config.yaml
n_layer: 11
d_model: 640
n_head: 5
n_kv_head: 5
head_dim: 128
d_mlp: 2560
vocab_size: 8192
activation: "swiglu"
norm: "rmsnorm"
norm_place: "pre"
norm_eps: 1e-05
positions: "rope"
rope_base: 10000.0
rope_fraction: 0.75
qk_norm: true
attn_scale: 0.0884
bias: "none"
tie_embeddings: false
parallel_block: false
init: "orth"
init_std_qkv: 0.0254
init_std_o: 0.0
init_std_up: 0.0254
init_std_down: 0.0
optimizer: "muon_variant"
lr: 0.00242
lr_mult_qkv: 0.4
lr_mult_down: 2.0
beta1: 0.9
lr_head: 0.00496
warmup_steps: 0
schedule: "wsd"
decay_fraction: 0.345
decay_shape: "sqrt"
final_lr_fraction: 0.0
batch_tokens: 131072
seq_len: 1024
doc_mask: false
train_tokens: 618700000
steps: 4721
dataset: "wikipedia_en"
MLP neurons of a small language model. Each row is named by its layer, matrix (gate and up: input weights; down: output weights) and neuron, and shows model dimensions 522-617. Each number is 500 + 25 x the weight over its row's rms, rounded and kept within 0 to 999. Numbers have three digits each. A neuron's up and down rows have the sign that makes its largest values positive.
A block is one neuron, or neurons of one layer that tend to fire together. Before each block is what it responds to, as a language model described it from the Wikipedia text at the highest values.

Description: Infinitive "to" after verbs
L4.gate429:508542499534516454536523467522523441514530496488458472470528482512518516465520519483566475544485484467493533550490514499502503519496515506496527480524487538457518527541487526506518473495506499469512478479532492476517488503516536517478525512486545496498512538494525546500482511497474480528
L4.up429:518510539521499541520510473510443516484510519518493498482555503544488506495474484529489513491428488501477548497500488485460505473500531500501541529508460528458457487503500488554529506516497472505482507469528515485474482488513471568583492531494535484483500494506503496503496517542496490542
L4.down429:500482484598476550467511480485498484513488517551457468525463490507483507475502498467548477520514520485488526507471541478500470517489541506536523524524467517494500493483530518516508502515506480515451493457558513462526513519485479518495493513517489515484519521425490505482550514460488506528
L4.gate1111:495492532531536499502513473525512499485498498499514492527490460500490505475492486543462476454496532507502522533491538488453513496535464579453501521479483460506463525475458528470468512433499519500481484482501497520489540504503540469569522502500481484482499522486548522496475512517500481522
L4.up1111:509484494509523473462502539544514523506516484490492497528475513476551517474504542526513533462494533486490520521498515526499470475481548535484523508495520481472518506522511529465507521489484512455470451535496500510516448536489529482509512518509498499463477490514525546450525503470494526468
L4.down1111:488499506492500500464521521516495498519509515512517524531522493539513502505524504502478534445494497520465520500527538495484479499524472543495533504486500493484451568473451511470504453504515551485504463508535474475520509463507547469530463534496484547487498489504530544464476505558507505488
L4.gate1259:415521478556536529522522468525552493481494469527506484498503457536510490545522483516494493455492490511478489470497532476489491489507513506490456470511475523533512494501447497464497479509474491484472502519492522500497487533482482507464507479539483515448486479481503540473471504475526498488
L4.up1259:478474489516499529487537486523513465529489504509542498497482486465478586539492463509510483509505474535545514468533535493469514474505543491523485496470496491511481527503500472489550488477507501511528540512487474474485486498505466523516475552478511504497490485479550525512499563489529517447
L4.down1259:515459452505531547513484516495490457515479455524494508505495505512492550529529471489474477480486443484511518460497534503450559507494517477504469504503512525500469494535503483473515513434474474496509519529471493542503487491463532501467481505503516503494499541485537512547514490528493452465
L4.gate2067:541516499541473482536486501548506486529526459515493481484537489529540531434543515522559479488513493529493523478472525493449485477492519502522509519520469514517492502529467502533501508477468513512473480503532464532520499481509502513527532509466527510505479535492514504494492460466504537487
L4.up2067:468512491478510492478491487497518482537483536495501505482488494471531514482499508533500517510500497524534492533490495486527515472492537535455514510476528485514488490558496499497486506475529477478532471552526435450499548535463507455483459468521464518453525508514509554460492513525519488524
L4.down2067:542498506536467457504455531530489482545521466504505465489543509540527494462556463491501507479510491522494542493464520487456480455512552503503540511489460524531448509517481531515528486495441501497461467497506464505529506490513490488524500535486533520476490497503491495499490463445507557491

Description: Structured-data tokens
L7.gate210:497508546476509556510503444514489495499506514515442450570566495484492487529523513509473490451485477513516495480502478533461491503459468514545538463494498500535498513489464491493468520473490495464496480483490456478487529500509522509509505519475504487508511505521535489549492486501504500509
L7.up210:481514499540487483461511488495490497535490515519513519485519483482526511513478495525529500474497515488489522524492493474515534503494451508544489477477502531488486511501507541477450456514498496503472504491531519444495487524517518448460496456503460564485515486515491533548505507470473493512
L7.down210:480514465501529502503472479538500483504479527496514483495483500484516507493462514451485513527478518550475526473464495497497492477502492477468530487506502509516466514502488485451537532503524500496493527465482494515541483515545543545524499549494531499515509462455483486467478488491531531494
L7.gate228:520456502501480469516506476502523524492515509492504517510473525546484502449465564527485473480565526468529526524476511500503496529460493521498504521538496466469507480476517480506503530451519522530479500537489477518500525517531513545467476487496471469529479484497532509481480495451457477541
L7.up228:506516517464465509513521491463478497504505515496534535512488502514521518525522467451505534512426533494502528519491471489499508503507512475505530504479473517488457499512546505466501514521504482569515513481549513473472484492538560473512502526472508511449524515489504522527475512514509495528
L7.down228:472528488485494489536492503519506520467507481492517495506506519527502500487462480495523505522529514540490450505499560470491516505494484509537515517451461548514482472530522489531506482498522513461501540448500477520523462550510479511508507471521518480546473528455472517477486501463482485472
L7.gate575:492464530492558505505454477509531508534493535485516478535561517493472532477486485551487521485513539521505507522474506487558524506487524487547481490554543459506502500522495483489527524546489484522512498515487547500505457470478544465497511472499505476551483540476523506503491497523583526477
L7.up575:491463511494464516472504476501546490495484499519450480490503478461518527523498466533441524483464482477481465486485486480461518493548493508479478538495492487510465477498489514553475478500505511533497479519471485501511492490564489507490497464492468461509503503476527506487526475524541499516
L7.down575:480493534496507515482484480481517518554506491509480489486476491458514516486527553519453473475503541526485516512508512495532505474478461501498442545489496492481480443475506544478513464491515486510534523517492540456514510489507518501481520470507508497499484505485467487476499503453504468485
L7.gate1741:484482472500504493498473516472522503468499471513518516497469506478486500487495524521478483511535484496519503530520512492489498512526435497502537473503489505482540513473475471487505470511507516519511493455513478513546529474534484495529485489477476467525538470510509506447506504508478435492
L7.up1741:524500519487507502496504497502498509495465506476496504518550532465508541552483485477529487492500498469482492500533503501491546504468494505533509514507498524529518504485487495454478498481538526503508528499574513540433506508480507532534493458533547521518503551519472564481503460490487472465
L7.down1741:507481493509494527493486464482503426496486516507491437501448522507483505482467464510465491478523498491515495507532510519495456564526490498494534492484516508492544513520499512524534469472520496483538530523542555540528504499516510494482513467515499511503485506483519505502502442474523458464

Description: Word-completing subword pieces
L2.gate2069:521467510482480471514506544511518530484532499474491519516528488483499477479500505488473473494503497484490470490512520490522507485484515475529494516515505480528511503512481499516507520523486495496469452497473527536471477570513508533467549529505509535483467489479508484495520469484500481500
L2.up2069:540505478462467450503475551477494500500503517466506501537521509519472495501503486518484466528464486463527453523528469492514514463456500473551479505488515446507491471530441481520528497524482490526486480496495527509511460532510500509471490511496501477485506508511482494459531488500485499509
L2.down2069:497518497474492494519521503477471492498484481506481550459497505506523471488518524506510533509527516526515473494506503516502496526543508437462505477474499518483476492511497482501457464511529498454496489519486465518535530446493546480549460472492493486514511519524481520538482497495517485487

Description: Verb-complement "to" after verbs
L2.gate2423:493448492581518488465464528545504519479529503496511521489487439516453506526545528498458518502464551460525497519536496494494489514515509489515495484460516471542514533493502487525468483545514496528480509484509498485462483541542541481484518478483480460498504519557495511482480473448535492506
L2.up2423:514491492553475466505498492498484518496486517494499553480495481493526518531551477503465526482485518488520572477468482529497532485531466493491516506524510504536501516522481484521506547484511501520511490492504498489442527485502522501481500495475493468519473499544495428502474448437505508474
L2.down2423:526501491535500479487504499489471505499458504510490527516487504507478497533535489492459519488457504494493533483480461507484546473545479485478491512523525508521462487509508510518532511483474496533543501485492502493460516494492526473472521514474499478514482523490473462516479469463514482475

Description: Romance name endings
L4.gate315:512520525480500510486516517464516465553462562488468518524480483554507492472542486491445488501491516482484470517486532495515506478476554505464465489452512490505496533491482512504476536504503551497530508463485495501572516523527517510468490488491490501540462486540495498492498524488502502501
L4.up315:470515502516494514512536476521509514543463522457472554512544506490475501507516524522444482506494478476489524507478508491495512508454534498465517475517499532506556493505496519528485509507490530517511489476532483514510487508478515470447481542482462510513483508547506522508515500527551469586
L4.down315:469505508526524539444535494527510500528506523470506492469534511485479510514494549525497486540545518513452502477509475466507527497461472486478511486484532499523480555483525533488517490534515504505528500510509508505549510520485497493493451549515514524474528485525509475482508483473522518533
L4.gate1700:520505516522514507480493525523507472482478561520441473472497506464528504479549498522518500511504476528529491472483507489504476477510516507449460485546505476499547458511523541479535519525500538475523489484443474524512493502531494548491530497549500481537499464501523456481491495495485497498
L4.up1700:489484535523514511483480526502525487439527543516491500497485490518427506487456512553491462497506442461491522460450501503474531502498524492499504514487517529521540458487509520517512521533511454527506532532520520483512506509544521490492535515495445506505482492522501531478488515464469515530
L4.down1700:490475481517492489526472502470499489469509510462493502527492514521426491499407515478489464514461520508505437480504500520492511502497476518537493494475535527535525504467494525503512521484514483504472489516508501504493503544507526497491507487535479531509521514526502489496462492530498503531
L4.gate1798:506508488457485548548509525580463508512486480503489451515501461504519519556479494496484508470496505491450511483479495473490467503481447477528507478494490469520503477494500508488470531456525530552472524464485483528516495533510525521494451500516488499471454487546515504495491513450490467513
L4.up1798:538494515507536472568482522469496500497520513543473488492453498549495527517519547510458535453497503529498509483552509499458491544509522538498521491478557497447504540537481516508525517468532516529482503520488513522474526480520480455506503480481504466489528483521510487470491508513489492519
L4.down1798:434496501530504514473470496522508512513490483489506506500503487508496494478492508502564510482529510504484504498484527490486510514469505486506482510542492497491473557532502528465497497534490476508514453556441509522500472514527556444508514471479499549501498498490479479544528504494467518503
L4.gate1975:476534458463499508494531539487543477501508531495496505479477507507461502505474471525479526509540475525522503510547502519476474498500471525518549470535511494475559555481526493506519488475548489529465461534543516518543514474486502467521500484517478525507478523502496492537471519503501516540
L4.up1975:522507520495493503494510517468479451510513503481473497496504497517483513515507462526456515493511522469507448531519523501496512523486502524517536485477500470477510487517460474517484463474449504504494471523520512544473503504498480514467459525476453489469467469548484484550458521470518503510
L4.down1975:503521470506485540430493468523514481498506481509508468494511548480453474492490519484494494512498466448488420493519491508490512479543459485536495526464518509468478520483504508502498502503525502501528483521454476497503510500501489492506512497519508505487545547524493484486470512504455485471

Description: Infobox field-name endings
L2.gate1726:485502477497521519499498503485484567548512513515486547519504479518512485495484501513524502488501510495505505488463527454494463507526482507488494490462465486514492491496552508513514486511507467536525477494519466515510490477530482506552462536445480502479512458525494514472471498522451467541
L2.up1726:480555470472521500544494512500463493505510512517469491481467461489510495519518460527501558524491490490523480521523484499536479460512500552545490507501508494489474485513558487504484553473468498445500490509519497498489517505530478463542503506449448501480537512490508479431464461549499501495
L2.down1726:493536469491475529544495524518505484474470538532476476465495470487511507544513486517506547515474517517511482531530492542530482509503511538518505493530518486465481502491534515501508509476483527469503474531545503517499527507513471459536517510490483508508519545489481487459474496498483522483

Description: Surname-ending word pieces
L7.gate950:500521522503475549511512506481486549481478520516483525497464480487508491472538505503526497483492501542536470504483450510496515507519444471478470484519486516520524514488493500522516473486500497496469475477464511484496505434500472535483510453504512487535514533532461490467513430515530467526
L7.up950:489520533490514511493464479467508499472524488492503453459533482462517509468476498520458459537496459539475495471507498516509556502498479500535530514531461565500517526504462511496515476545491507527496524489506481489501515538517493541442532467489455558507542487518513465448514497460471499437
L7.down950:469483562469522474475480537496490487506542470513450481507522519502489488518463498493501481445507515522497500538461509523500507500508493486469561478476506468506504501522510472499518491497520448496528539493493517499507528531501508494521505502492495524501525510473513503519490501504495442481
L7.gate1008:490469487508466494519525513466478534531518499505519433468487491484487536493516522480496530494521565552520496504460485477473539469489561462493457455476517513512515540505543500518495500455497500528532484477477520474451516512512467469432532515530512494513458487523520482515498560451485497515
L7.up1008:481531483487498515492491502503478495526539528467494492529501523528522433481482508497516478512474549512544501503480487463482509492473514511492505553481478515485543504540533470536468521511514493506528447493494457474530503470538509518482528491510486454523521492509511492472468459468471453446
L7.down1008:529479518516496470515507548484491518452566507530494476492525494477467484514484460525495511482533484495506535459495490502472463540534477485451473440497509525513513518495457491543518539522517498495482522509439527520485519499502498513490536507494500515515492546536472474482415487491487466521
L7.gate1204:511501523436511491544517509506486503497480502521504467502493513536547501486566545520539467493477466516513510489527495551480500512514505468467499473460499489536480546496519505543462517503483480485521523473492520493534464523468504510477450506504463499485562531578507506464487537501522500487
L7.up1204:489502496515449491510536500485523524480501460518505498461479503475531486491507457540510458529469440501470530490511503508468481442494491525541455540525471524508500539557505518514484514479503501467466483463493499485550515492499466540518545505549495504499489516502478518481485497478515522490
L7.down1204:530506500489576509460495470462511505481549546543527474461465501508501494491529492493508511473489466540506508496506527507473498495535514527523485444456527489508473496535510484532519506500493488457477534510461488525506505503477517516477446528517498499480529496495522509499514506535485482504
L7.gate1908:489525490517512481451476498490519490544480487492507502479497492443486537488553533538530524511483541496486459518441521480488460490517519505456452532490475518456517536535535470509513502551511512543475479521519510508499493505512488514503482526530478480531474502507511494522511467501519484511
L7.up1908:524534457471520485492453512462453501492511503533478516486480478472481492505509505496487511495464478528483504501511501541486506516477539500487458543516477490526489513525506510527426530470473525539525522488503477547521489485477501491532492490480465491532508469504515523501488506488501560526
L7.down1908:496522500505530545557507496516475488516536476531492514552461511488530555482518502512526496520501521511437464505482495537518519485489495509514474501535481505500483487531522472482493523495496496526484471523507487461483550482499453523518480455501471466502526503467483531507498523499489477504

Description: Infobox field-name endings
L4.gate472:474504503498496445485502445494540527531529492497503518571523506514505488527511495512495474511559490468471542489501510531547508501506515496522474523471510487509462449495556469520479494521521478500486490497466471532547451467502533491498500483499447462482520501520500543473497490481531522496
L4.up472:504476500485454478487462438501503541512495506490537518554500470517457446528470552486467508484505521527478471505512539475526464521512549510508546478512472473528465495502531508527496493517501501517483506508496483521509472498487500512532499546467490501506537523481520507488475470482463518508
L4.down472:477487522535437461507477499497487512494506548509489494523498475502505514501482517480519487485496548500457491503466482458439505544499506514519452511469509486527447474464524522504499470520503433509463482500519471476502454544488523453492494469514502501502501477524474539494540448497494481511
L4.gate629:558483493477464495498515502453522552493466521533495493501468472488497494519491524525488475512494514507513527469497494518527506514566520481493540487494458488478523526483544544478496512512501480495484511484529486538496526463520467449543472504494487501460502501529513496505478501523453506540
L4.up629:502517543489505482512489471492548508458529488521489517472505443499483468484483492495516438490489504506519511512473508471499524487522537487502507466510504512483501510497531480566473551471534520514512521489496529470495515509509486475511513526455481480517535461501469468474483504480498456496
L4.down629:506523512507493502444479506485522479512551487515466492457529481501483474500491509522513484504515490503549485510503498440519487467530481482523525458481525538474515516546505471549490557456469512504477512472538486529498476471481497453513488544520487476511523504509486485480498488432504465493
L4.gate958:457490509515501549481520528478501505515484508502506507509495479511506508488475546552486520501481500526464472502474534480484469475496535540479492496513508519514509483492532512511541483522496538528517461532538525512448493475515502531503503498511486522484524476446502507491475506477470504494
L4.up958:497525489481506454488443503530509524508499488489466464529506481537458479490533498501538559458475473530498513514503573507528507451480465462522514485509533474507485503519549493513506520516537494495467480488548510478506531485505479489526476493520480550487549536464550548493511507523488509469
L4.down958:499481483457490484476525458487508500501516512522491488503501468520527507520521490533508586483511508536469573504478528491489500481492482473480493483471522464500540505477527466468521534490470484492488487518515512463458474478536479512503496470500466498502473490474511524494525503521525520477
L4.gate1501:489490520515478464538501529477502544473518498489495465504435510538488485500530427482511531559503460506535492492482520525484518528496483509540542495535503482503493493481437503512492494470517512478478491498493487495540464461519480511491510450492485465484509516506501520477453510475486482462
L4.up1501:494487536472509464462485466494524538542500513482558468484502532514481493479482483466510502504508530478495468523495478515499526515460547517493499531556510499491489500487534540524473473453506492512519501481507516511488530478470476465515498510485493531495539524445493541446462483531491525492
L4.down1501:492511527464467459471484500458529520511515529501557483535481537495486520430449503454528515491489485523526516491521501538495517551444554515479520555508501500453503453487501540544483494473508493506457539478515495503500499486472504440547491491470523475508528543489500504483497527507521515499

Description: Infobox and table field names
L4.gate759:518483495495503531509496501512489517489490503468486454499491437477484503475482450562460547507539557499480490449517519543527467478497502537509517518494504533497484485479532526514499461506469474515481520474508533504462469475525481450492502478516532496527504502516503497517538480480528471517
L4.up759:505488499521543481556525491507496505472519457489499501493498473469474508460471471532474523503489496536512477449517465473505487494474532518524523503504477539466480525517450505503534522476447513513519483474482514486483482511483497497507520537499487550510483542474524496477476463543564499507
L4.down759:501476466544545483491507440531539512463513499495511520510451505515496470487471507504482480508449506523525503480556506480523502490496559488500515488540491534469529520525478513533528524479511554501555497489491468511478486506498501490514491570488476520477506507474515490475465449517506506498
L4.gate898:514484505467509460508453513429516523526451489501468528483476521547497472488467515522475458527520517495554479512494494505509479455466502483505482496528551509541490523472492448511490476505488424537505450483491497494479450499505499484516524466490494536473511495510451516487508503501449522468
L4.up898:466501498460486538489475470462517508528472469521513516459515519488484508510471454526524460478519484474520497510534535502493489502439488454508519538491520463567503481512531464504502464501479496543500521527511519512460452493471485451501500462489483475511510525492521491528476476498479479473
L4.down898:472504486494481513480432501482544511513515465473527481552470481506501515494485470516481495488511507466517554503537492493517523524496505495491489514504486504506539526488553507524495484547454487504496531513506515477531469469466493506473513477508536518509447469548492494471506513492480526455
L4.gate1504:488506497515508529533530551527495530480509505493516537537503513543497498500422501498508518515476527488492493523502499507503489483526546559458482512516497509526492495539485544469509520509480485476497481486515488519465473474473507481438530516484518523474478466511537501456485509539506501470
L4.up1504:508504526513460479518515472494499522536486515489517495505505530549505504539475491509532466503525514496475494460481532507442556437512516517454530521507502516456485489498529499520525482493505479518555488534467478489470520523486452514464496448470550539506459496549532518464498515497469483506
L4.down1504:515528449491536517518493525547483502487522505495471494516499487504507545497471532511505532497446451498534466498517523509525522519508509518516485477470486525529508563490473446475504545497453527527508497458530526552519507484472512483544483518507528501483500473505487544527500461487510505510
L4.gate2082:468548481509529483467517513483479535505494496513497564504471502538506518532516534518480520476534491473482467490514526485534495457529471550475502552487513485514485474499509553530446505484464508540479549493483504526492501474523465529484533480420524490515543479486513480509509480511469484468
L4.up2082:494528510494520462492485498535522545510492494513497508497486517517460517501497500482505511521515508495473511484525514446539518521483498511522511527460495502537441470540505517495450511466431553525490531483490488519504501544516463524487542488463518471496561538479516484528516483515493487453
L4.down2082:504501489469497482491490509524510497495513488528492512521476471509514502503525533471552505517539502501516476507502480484508482566470541484537476507471470535514495507506529501501524465494467510483467525469486506535525511518490478485518525525499514460525463579533485474538494486487518488517

Description: Infobox and table field labels
L7.gate38:466496507497542510547515486479478501488517488486512492474488519523456529525474480500490549512492478484502511470503487517505507488519488491466512486486457535492515515468533536544492455496468444516475449527527524474514544484499492454516477496486486452502480577442502516518523514489448468476
L7.up38:451505498489530476491505513496493544502525492489471495464481479517529480534542513486469475488530479481505556516494519494520491511517526489499445452531512497518502517513474493545468495499539498502506494530500490506540525521506493492548466507492497492479534525431541497509505511499506490475
L7.down38:478495491494469502545492480543532449494492505453513491505524455468524521508502517515520494532474473514522519472515514500538494511483534510510503480518535517473506500479536525502558431511476458503481531514495514480504472519543501514490500519472518512476543516465484507497531503562505458531
L7.gate347:554509491468492473482511502499516549516502508472474462487516498499421486538495519515524502466496458478467513518465506517458480498484504518522476504529468504496486487459515492523451483481486496515517476537532524489475502488523464530477519484488514470520532536554547535501531506530480521467
L7.up347:486463524521516474549524529530525527468573468486536513512502481521495516525505528544491549485520478543493474497512500548563472533511534480521498449476476454502516473508503498483511513442492474489546492484494529458518544510528494463472497484462490510495507534507470493508472498501487547461
L7.down347:494492497483507471544516545507497487479510505449543459514487511505499543486504454511495522521510510507536485476503506497484505502484521507508493513547519444509486489465486480543506523529498480491474502518510509508507478491505490495495448497529528470503530428523436499502507486492537495497
L7.gate1680:544487480523499515479558473490495504493494530496539527504527490472486492495503537462475485482491498491487510543505510482497446450529488528466521517497504540469482537520509500524508508540460478493519489502530485474515508500550502500479499514471485512500498509525439541492514460510495477511
L7.up1680:537544470512496491482451470486528493527466471517518462473490520511523525536474522526529462514488451492494504472487524532498517506510473513486521519525533462530541500483531493507523533472498516533537498508506495491507511505476532477479509534538486483485529505511487544455482494472494486516
L7.down1680:468489487493528497522470527483538446529467495526471467493471531508523501495525525488509504516485486540504504476472504532510519548508517488511547494491484494454508460554482478483509494509486513511506525488508515486514502523492521520476498500518451525509508527470551496476533520541466522483
L7.gate1767:501529457440456479450513529470493529494517522527477523470493472481508497479541507503475527485480504460479518486490481459466506522496467479552494454489515479506504511502543537537508512518497476492487487562519515506491538476524474502475515497515510502489476536531480497463519476501527469518
L7.up1767:441464497502483478530515542488533464494483518465472477484527452534503508541536542469523446487477460494506488499540533466521496506487437501522514508496483503474532435478494535490522482511488541473467488452521466486500505507544492489498446485477500492464527478530539521508513517488498500529
L7.down1767:521495510532477507532542515445495517510501459503510524512527470489529504464503457509524472520479493493490500482472485487497525502475509510474488502477510498475501472469487467519488560475447526496562523513490531461512473532527492511510487509552444469463466498472505491516534551529506537508

Description: Words leading into actions
L7.gate291:484455501476512508536470527481524500520484492491472487473486444472451493504503475547534494521527470507502537508475499505514482485526476492468509464504556471476516525508503443462529483480540503466489487482510536489479483466495529518477484511550473510462470503473486540473516512554444484489
L7.up291:433519478463536454490545466539497503530459468516519517485504441461448491474523466496529493509493474537493529490505511492515486487504480511449466489525482479476510503511496479477519479533538528455500456478500541506530473531488547535469483507537533489470488475469506524455480520506527495549
L7.down291:496498498481545506496426496488460506483434465453510492534485483503489439488489515481493481518498460533503490479460504474509528504491489522479503490534490485476481532514498477520503488491498498543518490483525508521458522478481530480477497491495489489541528516531465518501481533508532473479
L7.gate943:512496502500483530475452535525512485492542488521519533528514505471498500462492489480530439479553480531520513531498512503506494512490497511510522506468508512556508494509469458526514496521539517479468460532511471544506515510509491510452540509498523541496530492524515525469509484503520483482
L7.up943:494508541473537531523487446493523521461541486483493487472505521459466530500516494473545531504518485482513471497534512516501490484477455489422521465493533509513496525533488494505502504498534469441498484518471463537491499531547511534447515504467508491511495548492475518487509494512532483483
L7.down943:521496512484546525462461511511492458546524505484454569533526474507530513480531521520475491538515502492523506480505469501505530464522503480509481479543504497524488515537507458494486509525502467495461471501532480467516465534547459462466486526491546493501495502454486492494478535474491481455
L7.gate989:507499554511494511563520539515438506471520552531489492504501520492543513487500508488502485457551489516479499498500519461437508438437514504490501479495525489498467517497478477499535532494536500515482527538501464504517539531497533527492523491522483511485501519494492515452485482514523473514
L7.up989:496480515502479462535490475565504470510504507482477521498497483500537568522510490463499497476533486482499508520511516480489485464533505502477488513508501486555510493510502516496506498514533536533490488488506449525517482538475526494499510508475498516520524496467482506511500501508488490503
L7.down989:527513524481562500487500529522480519509522500514436507491464526455505497457497494492496552506535478494505487478525494513497476506519483505480480480527491486481503542501503532507520488480533477482520467507523507519470482541490514499472526520470482532477491540514494524522504505519559506481
L7.gate1088:506501551470486527489457488560532518492443509486457579510527523471486499514502513429494486509539523484482491479484523476531518482465424471507509494506506503530499501497519508526472431512521513533474511505506523513521534540500501499520449520457533520528542512477482508493509526531514469482
L7.up1088:463496492524475494450502484542522492505508515478467496459479517495506504520495507471484530468484478530512433495541530496483535503508517522458509505486510518505497486470476519509508530445546490450455505475493473515539495492534532456503547532499464481479490534462472545466510516491505498466
L7.down1088:543530506516515532500535484462461527469567498498465546575508488510491497504493512516527485510519493493508489514505505503476466474498485477489532490542463496520492474499465487500512496536463483481506455515519483506503457447522509486479542468532498501501507478499515491437525474528506527508